config.toml
norm = "layernorm"
norm_place = "pre"
attn_scale = 0.177
init_out_by_depth = true
optimizer = "muon"
lr = 0.00681
lr_mult_o = 3.0
lr_mult_up = 1.22
doc_mask = true
dataset = "wikipedia_en"
MLP neurons of a small language model. Each row is named by its layer, matrix (up: input weights) and neuron, and shows model dimensions 32-127. Each number is 200 + 20 x the weight over its row's rms, rounded and kept within 0 to 999.
After each neuron's rows, "fires on" lists the tokens most often at its 100 highest values on Wikipedia text that the model never trained on.

L5.up191,200,181,228,194,196,227,171,226,223,233,174,209,172,196,198,280,207,183,214,180,199,177,229,200,204,181,198,193,221,201,197,212,167,190,212,227,209,223,206,161,195,215,145,212,225,151,193,205,223,187,202,226,217,194,185,207,240,170,199,208,188,187,192,239,222,178,203,221,203,185,200,191,226,208,200,205,210,195,196,208,184,195,198,192,207,199,212,214,222,201,203,216,172,217,193,223
fires on: " the", " as", "\n", " a", " was"

L4.up835,200,198,178,172,202,190,205,213,206,195,198,237,206,232,227,227,184,200,194,208,223,181,177,163,225,179,203,171,189,196,165,216,234,180,226,217,219,221,223,247,198,189,210,197,184,164,189,178,180,200,226,206,203,210,205,173,208,212,181,178,219,194,215,202,193,194,185,180,231,178,213,186,198,244,197,203,214,198,206,231,211,217,194,207,145,143,215,207,202,204,196,215,190,202,165,193
fires on: " |", " and", " of"

L4.up227,213,229,198,236,202,182,191,174,193,203,182,179,193,185,205,224,226,236,166,162,218,208,190,200,218,180,188,191,230,218,210,200,206,176,190,203,205,193,204,182,213,217,177,238,239,201,181,193,222,223,220,234,218,206,201,192,219,223,199,237,180,217,197,218,156,200,199,175,176,176,199,220,203,148,212,168,211,224,196,193,172,206,153,178,195,199,166,199,179,253,219,194,218,205,213,195
fires on: "r", "w", "sk", "b", "k", "20"

L5.up725,212,205,224,171,213,199,262,172,228,223,202,207,193,210,171,216,226,190,191,208,149,170,244,185,220,184,208,201,197,199,187,188,198,221,193,202,209,201,204,183,175,214,183,184,180,166,206,205,193,211,193,228,188,195,211,185,225,205,191,186,178,153,213,191,206,189,181,177,202,196,187,199,202,213,219,187,202,242,205,190,214,237,230,156,195,165,188,217,230,218,201,193,182,202,196,188
fires on: ")", "ic", "s", "al", " album", "an"

L5.up313,186,215,208,187,227,181,198,187,191,208,189,200,221,232,173,180,206,194,186,186,193,216,153,183,198,176,212,225,225,219,207,206,199,209,209,177,173,201,189,216,183,187,172,161,161,241,209,210,160,185,248,200,219,208,214,203,183,197,213,195,203,196,200,196,207,226,239,162,218,150,207,212,186,210,199,189,187,225,232,238,208,169,216,208,212,197,179,177,191,214,206,189,227,199,186,245
fires on: " |", "mar", "il", "on", "os"

L4.up905,203,198,178,218,190,186,191,184,156,206,202,212,181,216,178,175,194,195,184,187,235,243,249,199,194,197,184,163,185,223,210,182,175,214,195,212,177,186,221,182,188,208,224,235,223,172,210,200,177,215,206,189,217,180,206,202,195,190,195,195,200,190,225,241,224,185,179,175,200,192,229,205,198,213,176,206,199,217,195,232,190,220,243,181,216,218,209,225,210,254,200,194,157,157,233,208
fires on: "v", "av", "j", "serv", "d", " V"

L5.up604,187,193,202,185,220,214,248,217,234,225,197,175,198,214,210,208,227,189,218,199,182,179,202,209,161,194,193,249,180,186,174,206,171,186,214,173,203,208,157,184,187,222,182,159,191,206,219,223,208,179,198,237,199,212,187,172,177,242,189,192,201,202,199,196,210,200,206,162,218,199,218,200,206,214,193,208,207,204,202,240,197,220,220,188,218,217,168,200,212,201,198,198,234,198,236,230
fires on: " |", "os", " /", ":", " of"

L4.up673,177,183,198,165,219,201,212,208,249,205,170,168,230,214,193,194,236,181,182,220,195,212,187,189,188,204,171,221,229,153,200,212,184,191,172,205,222,181,204,197,222,206,193,210,212,177,190,176,187,213,184,208,208,204,209,168,211,176,193,205,186,213,201,179,189,160,201,207,199,226,229,244,203,193,220,206,217,183,183,191,219,177,215,188,179,190,171,221,231,200,218,205,217,193,202,216
fires on: " the", " on", " in", ")", " a", " as"

L5.up62,188,196,198,191,178,177,207,186,227,204,187,199,209,174,189,205,192,225,203,198,213,194,215,201,193,210,190,202,177,222,209,187,193,204,232,239,191,200,196,196,193,208,222,209,176,168,236,209,191,191,206,177,194,197,203,202,243,218,180,186,196,191,196,205,174,215,197,202,257,186,210,187,172,213,227,202,192,187,196,200,166,227,167,224,168,186,243,196,232,217,236,203,165,234,212,205
fires on: " |", "im", "end", "ent", "ic", "iss"

L4.up21,142,184,219,174,181,203,203,233,178,188,196,181,207,216,228,190,219,145,197,204,194,190,209,198,218,208,203,194,214,200,173,195,208,219,226,204,202,188,231,211,210,174,186,239,215,189,227,208,239,142,191,234,184,199,177,190,206,224,195,187,200,219,231,210,217,207,191,164,193,192,179,187,201,210,178,170,170,188,184,203,226,208,202,191,191,191,217,200,209,191,219,204,183,236,213,192
fires on: " ", " and", " |", "ellow", "ard", ","

L5.up210,211,181,235,202,188,226,211,202,236,188,172,209,198,180,193,214,201,180,208,218,148,218,161,212,208,212,172,184,217,198,197,201,198,217,212,237,204,197,160,193,196,192,135,202,202,197,207,186,195,181,221,194,208,190,199,184,234,193,198,237,211,202,206,218,178,198,202,205,202,221,247,191,182,228,217,208,200,180,193,223,248,195,168,201,185,235,193,211,205,211,214,204,151,213,192,222
fires on: " and", "u", "ical", "ul", " career", "if"

L5.up395,214,190,218,194,207,191,186,200,200,217,214,211,194,206,201,202,184,197,219,218,227,249,221,197,193,187,204,212,201,175,221,160,196,193,231,185,230,181,188,206,205,205,189,180,196,215,213,190,224,220,241,208,181,204,203,212,217,233,230,165,200,177,208,199,207,161,190,177,177,174,208,158,205,218,201,186,190,191,176,176,173,202,212,207,226,195,174,202,193,174,217,152,185,206,190,169
fires on: " at", " T", " World", " a", " to"

L4.up815,167,184,165,183,177,193,175,206,182,182,211,167,200,261,220,209,164,215,210,207,211,187,194,235,221,182,196,192,209,192,201,170,222,216,231,189,194,251,201,201,200,180,194,199,191,190,159,170,200,160,193,218,191,199,180,214,191,205,214,219,192,201,184,214,161,207,190,182,189,196,181,204,187,166,208,217,203,209,193,185,211,182,197,207,197,232,181,217,191,150,229,203,185,230,212,204
fires on: " in", "′", " near", ",", " of", " at"

L5.up436,169,198,185,201,179,204,196,196,186,204,193,202,223,205,191,197,220,199,226,199,227,209,246,179,211,196,213,179,195,185,171,189,214,192,235,197,211,205,168,217,179,219,235,155,176,176,180,188,230,211,177,190,185,199,223,212,193,209,216,209,216,155,181,223,171,211,219,215,206,157,187,171,196,231,225,199,211,203,206,219,238,226,158,200,198,183,243,200,195,235,204,184,210,202,223,185
fires on: " y", " g", " f", "'", "w"

L4.up958,197,183,194,218,218,228,218,192,213,211,181,185,188,170,216,207,204,204,214,200,203,201,192,217,173,170,200,214,228,212,167,192,195,186,232,167,206,182,194,202,232,175,196,231,213,186,188,202,209,196,217,180,155,197,182,221,205,220,174,225,209,224,182,175,186,199,218,201,181,175,195,210,197,231,193,209,218,206,195,221,197,181,228,200,203,213,210,193,217,198,183,207,181,185,194,227
fires on: "ar", " par", " all", " and", " B", "ut"

L4.up615,178,198,196,204,209,175,206,180,159,207,163,188,194,216,183,203,227,204,194,182,204,176,181,199,222,157,213,202,231,231,188,192,216,196,238,248,178,175,178,211,193,223,171,204,231,195,204,167,190,175,184,218,205,193,206,200,174,166,190,178,207,197,197,226,210,231,192,210,193,171,219,206,184,215,198,176,174,181,186,219,198,205,203,214,184,242,184,240,180,198,193,178,194,216,223,222
fires on: "r", " girl", " Master", " friend", "á"

L4.up793,193,223,179,181,216,231,211,216,221,180,202,200,224,187,195,180,180,168,187,204,156,188,156,206,236,191,237,150,186,203,203,202,187,175,175,205,238,192,179,175,216,187,192,226,204,240,273,198,211,207,199,227,192,210,207,184,215,215,187,175,207,191,200,242,206,205,192,179,211,205,252,213,199,216,177,198,217,205,187,200,214,171,192,191,222,191,172,175,202,201,217,195,213,182,215,227
fires on: " trans", " ad", " acc", " ", " ex", " Trans"

L5.up453,204,187,206,195,185,197,210,222,232,163,222,196,216,197,195,222,198,209,206,188,213,225,206,188,198,250,167,193,205,177,203,202,217,211,233,208,171,184,223,193,204,257,158,182,207,223,230,194,205,194,191,205,181,182,190,211,184,173,214,167,198,207,187,219,220,216,176,234,209,194,163,211,201,195,171,204,229,202,215,201,173,229,212,213,199,225,171,207,156,212,193,178,230,169,209,197
fires on: "el", "it", " of", "ad", "te", "ag"

L5.up35,202,197,190,204,169,142,216,177,218,188,211,203,213,239,189,207,195,182,171,193,205,160,191,193,245,206,228,217,201,192,206,211,218,180,228,222,203,221,228,193,178,243,227,214,185,193,229,206,243,168,205,195,177,170,218,215,237,194,198,177,193,217,193,222,191,198,186,181,209,184,154,242,191,173,193,227,198,198,228,208,204,215,197,207,183,237,182,184,193,178,212,183,209,215,197,232
fires on: " of", "ed", " from", "|"

L4.up772,219,181,232,185,166,213,179,189,205,191,211,192,209,185,204,209,208,220,227,170,195,222,217,195,178,252,198,202,191,209,141,204,200,214,223,198,159,236,203,207,197,217,178,185,204,193,197,228,210,159,211,200,187,213,222,177,192,230,216,190,180,218,201,201,203,185,206,199,174,176,198,183,250,251,191,226,241,191,198,196,187,240,203,178,219,206,193,218,163,208,185,177,212,228,218,233
fires on: "-", " of", "w", "-w", "ad"

L4.up493,204,218,199,204,205,211,206,206,160,234,166,243,188,194,197,186,190,181,215,194,189,197,203,211,194,164,188,158,194,185,232,199,193,219,257,213,183,201,194,162,197,228,162,205,223,215,193,215,215,180,248,201,187,209,166,213,155,203,219,214,231,185,199,221,157,228,207,211,162,198,242,199,222,243,199,174,204,211,230,187,234,197,207,200,255,190,177,177,227,194,210,205,167,169,207,195
fires on: "b", "g", "c", "ad"

L5.up859,170,218,207,212,197,173,174,190,208,193,183,179,181,198,170,193,181,187,200,136,224,185,196,174,159,211,207,191,243,205,209,218,201,215,192,199,196,208,187,184,214,179,224,220,206,217,196,215,183,169,214,213,211,190,211,214,225,185,195,208,195,202,227,238,207,206,217,222,166,217,196,244,205,207,211,207,235,191,204,213,190,202,165,211,204,221,221,194,231,180,189,192,190,211,166,228
fires on: "h", "j", "l", "R", "J", "b"

L4.up270,213,222,223,200,167,210,202,234,223,186,201,204,201,235,173,185,206,174,192,185,209,191,197,214,192,156,185,228,166,187,192,200,215,177,163,194,211,204,199,206,176,207,185,168,201,206,209,154,186,206,234,155,180,170,240,202,162,211,227,198,208,207,201,203,215,197,202,189,193,248,166,203,161,211,190,173,187,243,190,179,172,213,170,168,221,219,213,196,180,226,220,225,200,201,218,236
fires on: " |", " but", " and"

L4.up374,173,180,220,172,197,169,205,185,184,228,205,206,222,200,235,188,184,179,222,217,189,218,218,200,240,204,176,192,192,183,178,153,185,206,213,237,195,229,212,220,198,223,196,223,216,184,193,218,211,168,203,208,174,201,236,214,174,246,216,187,166,220,196,173,213,189,199,191,203,197,229,226,190,233,160,197,221,211,218,189,222,216,203,210,191,175,192,231,186,180,218,156,199,178,195,211
fires on: " and", " or", " over", " than", ",", "ly"

L5.up31,189,211,198,242,181,198,235,182,184,218,231,174,197,195,207,224,212,223,225,188,213,190,182,217,184,177,220,231,186,207,186,195,210,208,197,202,195,233,218,218,204,177,162,192,206,187,223,193,201,213,185,188,213,195,190,207,198,185,230,204,165,172,185,237,197,185,193,172,200,174,184,188,204,166,201,222,182,232,188,212,204,207,202,193,220,237,190,190,151,191,232,191,207,210,193,177
fires on: " the", " 201", "ing", " The", " g", "is"

L4.up811,156,204,200,187,223,201,205,209,216,176,189,215,189,216,200,201,195,197,203,202,183,197,181,223,196,195,230,218,132,178,216,211,175,208,188,213,175,183,222,214,221,191,194,207,198,208,198,233,208,209,192,206,183,201,228,171,242,222,219,224,201,177,238,168,175,198,234,206,183,166,193,211,235,229,208,179,200,199,208,227,188,179,185,176,195,186,214,175,216,176,214,177,227,224,224,188
fires on: "yl", "ic", " d", "il", "an", "ical"

L5.up134,184,191,208,191,190,196,200,211,230,221,173,234,189,221,185,187,220,197,189,160,193,188,197,209,165,179,203,207,203,202,200,216,198,222,235,174,173,207,200,212,208,211,176,192,230,192,217,174,201,212,194,207,186,214,197,161,214,199,194,197,230,199,193,208,190,199,194,203,171,174,197,188,159,231,211,193,226,196,195,232,207,199,161,196,217,170,182,213,213,244,198,175,182,224,236,202
fires on: "m", " m", "d", "id", "w", "om"

L5.up710,194,187,225,210,215,187,201,222,227,183,188,188,189,199,197,191,201,210,245,169,200,212,178,202,173,161,210,168,230,209,227,229,203,213,200,169,210,193,199,200,229,201,218,200,197,191,148,140,204,190,189,191,199,183,231,174,222,189,234,161,214,207,210,223,206,232,202,178,164,192,246,182,214,197,192,234,204,213,196,207,219,169,191,190,209,191,214,192,179,193,200,209,205,230,184,209
fires on: "\n", " in", " In", " same", " January"

L5.up204,186,212,166,192,213,174,193,194,241,236,203,194,203,203,191,215,185,193,150,185,181,217,184,211,175,220,214,190,165,214,187,187,221,188,215,210,192,201,214,197,217,216,167,185,197,223,204,184,233,247,202,178,186,171,177,218,225,218,256,177,238,202,202,184,224,184,236,211,200,173,177,198,239,204,216,213,211,209,197,221,215,208,176,185,216,251,163,233,250,193,228,195,213,174,218,197
fires on: "an", "ij", "ic", "al", " rel", "outh"

L4.up675,195,188,173,182,210,240,210,186,210,186,188,217,205,244,206,217,218,207,198,213,244,204,191,200,197,213,198,220,195,170,176,185,190,197,186,188,191,186,189,236,220,242,148,215,221,230,205,169,176,192,230,230,173,205,185,218,189,152,190,199,207,216,209,204,208,198,192,223,193,192,194,249,202,208,176,190,180,188,196,201,200,198,212,193,182,205,224,211,200,182,202,207,182,193,187,204
fires on: "\n", " in", ")", " with", " over", " to"

L4.up413,211,199,180,212,238,149,248,227,193,165,235,210,205,200,190,216,183,203,180,205,174,202,239,162,209,176,218,174,201,220,162,200,226,209,182,226,191,196,203,177,208,223,206,169,252,214,176,217,201,217,205,177,194,216,213,183,219,217,197,214,221,182,204,202,179,193,168,193,178,170,201,226,185,171,198,215,213,188,185,239,175,185,187,203,197,192,172,241,183,177,205,202,184,217,171,200
fires on: " L", "l", " l", "L", "in", "v"

L5.up672,211,187,219,233,183,178,213,193,206,218,169,216,207,187,207,192,186,190,202,169,190,169,207,208,201,217,210,221,186,188,210,196,174,213,216,211,222,214,193,216,221,211,226,185,206,190,211,202,212,151,208,237,215,187,194,188,176,198,211,155,191,205,227,206,210,184,205,181,220,220,217,200,189,195,206,195,194,216,211,207,204,204,182,225,183,170,212,204,170,224,192,220,218,169,234,198
fires on: " an", " dep", " and", "og", "omet"

L5.up515,199,172,182,237,184,248,194,193,196,192,202,217,205,209,167,189,218,212,197,182,174,188,156,177,191,178,181,188,188,239,195,188,193,206,199,218,218,236,211,149,214,174,214,182,216,214,187,186,205,162,210,193,195,202,190,223,221,183,209,216,205,200,178,214,218,170,174,218,183,182,200,192,235,211,209,218,167,187,200,174,215,206,177,202,194,172,194,208,217,197,176,186,187,243,214,181
fires on: "l", "°", "n", "gl", "b"

L4.up218,196,183,217,209,212,201,189,171,213,193,193,182,207,192,192,168,179,217,207,160,207,188,188,188,197,157,183,187,204,201,173,204,186,223,228,203,185,193,177,204,233,231,226,236,166,188,204,199,223,185,186,203,212,184,241,175,207,224,222,198,201,186,192,215,181,206,183,238,185,248,213,191,208,206,190,202,201,179,192,212,189,185,201,177,206,213,179,225,184,178,201,195,204,252,197,224
fires on: "u", "i", "w", "sp", "p", "a"

L5.up335,181,218,195,205,209,252,206,172,215,206,215,141,253,229,162,191,223,198,197,182,211,190,196,205,214,230,200,238,156,210,199,218,214,194,194,193,205,215,208,219,215,213,238,221,188,205,171,210,191,208,200,203,215,198,213,182,188,207,209,177,208,204,156,200,200,162,193,186,180,160,200,251,212,168,225,192,209,167,205,208,203,161,194,178,201,211,223,187,188,200,213,197,178,206,244,200
fires on: " the", " in", ":"

L4.up375,176,219,209,190,188,200,203,205,199,198,197,202,157,192,175,203,196,198,199,206,209,201,156,195,207,199,229,210,212,177,186,204,200,194,194,159,227,245,161,208,184,215,205,218,187,186,197,168,182,181,196,205,215,183,209,197,255,202,250,202,200,219,227,205,242,164,182,215,181,181,204,191,157,180,233,211,190,189,206,210,189,192,186,230,169,200,186,238,216,223,174,197,177,231,200,182
fires on: ",", "v", ";", ":", " (w", "ict"

L4.up849,163,222,186,233,215,198,177,227,219,196,192,162,207,181,169,192,229,165,187,214,218,186,211,196,218,192,190,195,239,213,180,227,198,188,219,199,202,224,192,218,198,212,194,249,195,227,203,158,216,220,218,194,174,209,227,220,162,252,240,223,171,163,194,204,200,195,167,176,213,193,236,205,194,219,185,190,181,241,155,203,211,239,194,194,197,210,185,190,197,226,184,194,189,139,219,197
fires on: "if", "it", "un", "wn", "im"

L4.up539,204,200,177,220,204,189,205,208,199,187,172,218,217,207,194,203,172,216,202,189,209,161,218,195,202,231,203,169,200,192,190,217,219,142,247,200,193,230,193,228,187,227,205,186,159,173,233,196,151,160,201,237,218,221,131,209,203,212,189,188,211,159,194,211,196,209,219,211,173,189,218,212,193,188,195,221,184,205,202,211,208,200,170,175,196,202,231,198,198,181,236,194,201,213,216,196
fires on: "b", " of", "es", "ing", "res", " des"

L4.up716,185,215,185,186,187,211,183,220,215,174,220,210,222,171,190,211,201,250,180,199,204,209,200,222,221,215,197,163,205,218,189,199,211,206,208,199,230,200,173,178,214,188,203,202,151,201,195,185,193,216,189,209,217,193,199,221,196,169,198,202,230,190,199,214,197,180,187,182,199,191,240,191,187,185,204,192,237,231,211,158,189,189,161,202,198,140,190,217,167,206,228,207,209,189,192,191
fires on: " acc", " inc", " ex", " conc", "ec"

L5.up934,203,214,232,169,187,200,203,215,203,233,180,188,188,194,169,184,179,207,146,182,207,191,221,180,196,189,183,208,197,203,211,189,175,207,222,176,188,193,190,200,254,215,225,225,213,201,190,199,181,193,188,207,214,197,189,200,232,171,198,221,227,200,208,217,231,210,193,180,207,181,176,187,216,169,231,199,199,219,190,200,246,206,192,156,158,183,210,222,201,200,184,177,172,237,214,201
fires on: ",", "),", " |", "\n", ".", ";"

L5.up547,211,185,194,194,178,201,209,190,207,176,186,196,232,208,207,187,215,223,173,211,203,160,192,210,213,164,201,226,178,189,187,194,191,211,239,199,251,210,171,229,151,178,230,173,190,227,183,210,197,156,220,210,217,175,215,179,215,196,185,175,195,215,171,188,227,203,218,176,193,179,230,203,225,206,216,210,201,221,196,218,221,215,196,224,176,181,190,230,203,195,196,242,227,243,186,223
fires on: " most", " and", " do", " some", "ie"

L5.up482,186,216,181,210,191,188,178,197,209,183,199,184,194,182,160,162,171,227,231,180,197,220,190,186,139,189,177,182,181,232,202,194,194,227,198,166,197,211,212,212,198,189,189,189,247,192,204,183,196,197,192,193,209,224,203,196,251,177,200,208,215,187,214,178,226,223,257,213,187,212,168,195,242,199,224,199,201,188,181,205,183,191,167,213,202,185,198,197,194,180,210,160,184,226,175,202
fires on: "n", "cl", " Cl", "j", "ens", "l"

L4.up247,202,180,215,173,195,223,203,202,243,184,197,208,206,207,199,219,146,203,230,203,206,214,198,206,200,172,190,175,171,194,202,210,212,168,231,193,188,187,169,216,234,206,206,200,186,192,194,191,217,176,204,201,219,176,195,214,189,175,193,180,203,207,231,204,195,210,201,200,208,167,229,197,201,198,182,243,223,203,212,197,241,212,210,202,178,201,153,221,184,174,201,184,220,195,201,206
fires on: "\n", " of", " and", "m", " dep"

L5.up875,207,154,207,219,229,185,186,201,196,203,206,207,200,203,202,230,203,191,162,188,191,192,206,215,198,207,217,174,193,194,236,228,221,205,212,187,216,186,208,227,192,195,163,227,221,207,177,177,182,230,225,174,195,187,219,191,227,178,203,228,206,192,199,187,209,207,201,201,156,185,188,224,227,175,209,241,159,193,186,223,175,216,199,210,152,205,183,211,180,219,178,205,226,200,165,228
fires on: " l", " L", " in", "on", "\n", "il"

L5.up329,233,192,266,184,224,216,195,195,188,195,195,187,227,227,226,173,197,202,194,182,207,187,182,204,190,235,202,225,189,175,206,233,158,177,216,213,224,175,205,204,180,176,185,219,206,160,177,223,216,196,185,201,182,201,181,166,220,191,216,202,218,161,197,204,196,207,179,194,175,191,199,169,228,182,177,184,224,192,198,219,189,204,186,184,239,172,207,200,228,183,208,206,199,220,215,218
fires on: " on", " (", " 9", " up", " with", " \""

L5.up172,211,207,198,215,193,187,176,165,173,197,238,206,228,206,165,179,201,183,223,205,254,223,226,208,204,200,199,229,205,222,187,171,179,199,201,169,215,225,223,181,224,166,167,179,201,239,186,211,197,153,183,214,223,223,189,237,213,244,197,178,185,191,186,188,209,188,176,191,180,184,235,233,221,195,193,208,177,183,202,200,185,195,210,214,196,217,228,216,202,173,210,171,196,169,216,191
fires on: " to", " a", " an", "A", " up", " Her"

L5.up620,209,211,204,197,199,234,186,174,210,207,198,175,198,204,185,208,187,182,226,235,209,193,196,230,232,209,246,233,191,232,188,203,230,204,191,214,220,173,179,169,205,198,185,179,192,192,181,152,204,162,178,216,218,251,186,206,165,200,223,213,175,193,199,179,204,168,198,203,197,154,174,203,162,202,187,194,208,149,175,177,203,170,203,235,197,229,176,218,214,193,211,188,197,181,218,187
fires on: "ing", " in", " a", " was", " at", " of"

L5.up744,181,227,221,170,188,191,245,201,210,206,233,179,191,226,200,204,228,182,210,188,214,208,183,209,169,197,182,208,198,190,217,188,196,170,189,170,210,155,211,192,231,157,200,202,224,185,221,178,208,199,231,190,219,214,223,243,186,206,220,190,172,202,180,220,186,195,235,155,162,181,197,172,205,189,188,199,218,210,210,215,223,155,194,239,197,202,200,196,184,209,226,178,223,220,204,209
fires on: " the", " The", "The"

L5.up373,220,250,160,173,218,187,199,182,207,163,186,207,202,193,198,215,241,203,204,144,213,184,206,178,192,183,165,196,201,207,211,190,193,231,265,186,257,183,206,215,220,207,178,196,201,199,208,194,179,183,205,192,168,218,206,181,162,202,182,197,223,211,197,223,194,215,206,238,229,202,168,181,208,206,202,191,221,200,189,226,231,201,172,216,206,197,191,196,165,211,230,208,200,211,204,223
fires on: " of", "ing", "ag", "t", "out", "s"

L4.up403,197,216,157,170,182,176,216,197,230,201,180,231,219,202,171,195,220,219,204,165,213,224,200,193,210,177,191,215,180,221,175,195,219,228,173,201,235,217,195,184,198,237,164,208,182,175,215,163,193,185,198,182,208,171,166,215,205,166,191,223,195,206,203,194,226,196,214,160,187,200,162,202,205,173,193,186,209,205,190,214,188,168,179,209,176,233,192,178,184,204,200,231,217,187,162,233
fires on: " |", "ed"

L4.up120,198,197,190,196,205,222,156,191,198,190,161,196,185,193,204,186,230,191,201,198,193,223,196,206,241,181,199,228,229,175,183,225,185,208,214,213,240,206,220,197,213,221,236,213,204,185,212,181,192,194,193,211,184,209,229,184,208,227,198,194,187,204,207,191,198,231,201,244,245,191,246,177,195,232,200,178,240,186,175,208,197,242,182,189,180,205,181,215,159,184,190,195,214,184,187,177
fires on: "if", "e", " of", "all", "im"

L4.up884,235,213,202,187,244,205,215,173,215,163,177,183,208,198,179,208,205,208,188,164,186,182,198,194,194,176,220,221,193,215,161,196,191,213,205,206,183,261,201,211,176,196,228,161,164,176,197,225,209,186,175,184,216,218,190,202,205,221,187,216,199,191,184,246,193,183,222,205,184,182,195,181,220,186,220,189,215,232,216,204,215,211,180,203,233,196,193,211,219,182,185,191,192,196,196,147
fires on: "s", "ic", "h", " of", "ing", " a"

L5.up896,179,184,226,211,190,234,179,180,223,215,167,195,215,215,198,185,209,195,233,165,173,191,190,222,227,202,194,188,204,169,213,234,222,181,194,187,217,204,175,226,195,184,176,201,173,155,221,257,210,166,214,180,159,224,158,197,187,237,217,221,230,205,174,215,200,161,211,208,208,179,202,201,198,211,209,186,225,202,209,203,219,208,160,209,191,203,201,208,192,215,191,156,209,207,219,176
fires on: " g", "t", "w", "oup", "th"

L5.up833,191,155,216,180,185,212,192,201,185,249,205,208,170,198,204,207,165,178,170,193,195,191,220,181,231,216,162,201,212,186,191,182,183,204,202,206,168,203,207,213,192,201,167,167,223,206,209,165,181,186,236,204,221,195,189,169,209,191,223,212,234,195,208,239,196,198,223,224,179,202,173,199,200,205,249,201,205,203,197,185,248,210,184,177,230,194,205,187,203,207,197,207,215,189,206,197
fires on: " was", "ly"

L5.up831,222,201,198,175,203,206,203,198,244,197,204,225,176,179,197,188,221,206,195,190,226,198,211,213,171,209,190,177,174,171,205,200,190,179,156,200,224,226,240,219,186,201,212,208,197,183,180,193,228,218,230,199,177,180,208,226,221,175,219,182,158,244,206,187,183,182,205,216,157,207,185,251,190,195,210,227,181,188,160,155,215,169,206,181,208,201,241,207,197,186,180,219,194,189,181,232
fires on: " the", " her", " as", " An", " As", " The"

L4.up334,226,201,194,230,171,221,237,221,190,178,191,203,163,210,201,236,197,200,212,191,201,205,189,162,198,208,189,223,194,188,184,193,166,215,178,187,201,206,243,200,197,205,180,180,180,187,220,205,249,214,194,201,178,222,194,194,179,198,208,182,221,212,208,190,196,207,233,186,220,192,185,216,251,179,207,188,199,245,191,198,188,193,209,148,230,186,229,193,210,171,231,208,198,200,215,198
fires on: " an", "et", " met", " Met", "ed", " made"

L5.up562,211,186,187,176,198,194,191,194,193,244,199,178,196,199,210,199,189,212,184,218,198,216,232,175,210,196,184,230,223,193,201,194,180,196,230,204,212,227,203,210,201,189,168,208,179,174,175,203,186,208,166,195,185,180,158,198,208,198,196,211,202,202,192,232,186,181,183,184,182,175,195,188,214,182,209,204,172,202,164,157,211,210,191,226,200,227,203,241,149,243,200,158,197,226,172,181
fires on: " in", " player", " of", " near"

L4.up605,184,202,203,187,189,219,192,193,222,217,201,205,229,187,202,183,213,179,212,201,174,229,200,212,177,181,206,149,203,206,224,160,178,206,209,186,186,205,169,209,163,227,152,217,195,195,198,228,191,221,215,198,190,184,192,167,204,214,199,221,157,242,202,146,178,183,201,201,196,208,190,193,202,170,210,209,198,174,215,206,241,195,198,197,222,189,193,189,172,238,191,203,193,228,187,226
fires on: " and", "n", "ad", "d", "u", "id"

L5.up512,203,199,218,207,182,204,167,199,147,203,173,227,216,194,235,203,208,211,189,190,188,185,182,238,220,172,206,217,224,210,200,184,173,233,214,196,191,160,232,192,219,199,187,176,215,197,191,194,219,211,199,221,200,179,219,194,228,206,201,188,211,216,204,210,168,164,201,180,226,175,199,175,190,181,216,194,208,216,181,209,180,198,168,165,185,214,211,216,232,228,211,152,194,221,204,193
fires on: " m", "ri", "m", "\n", " kn"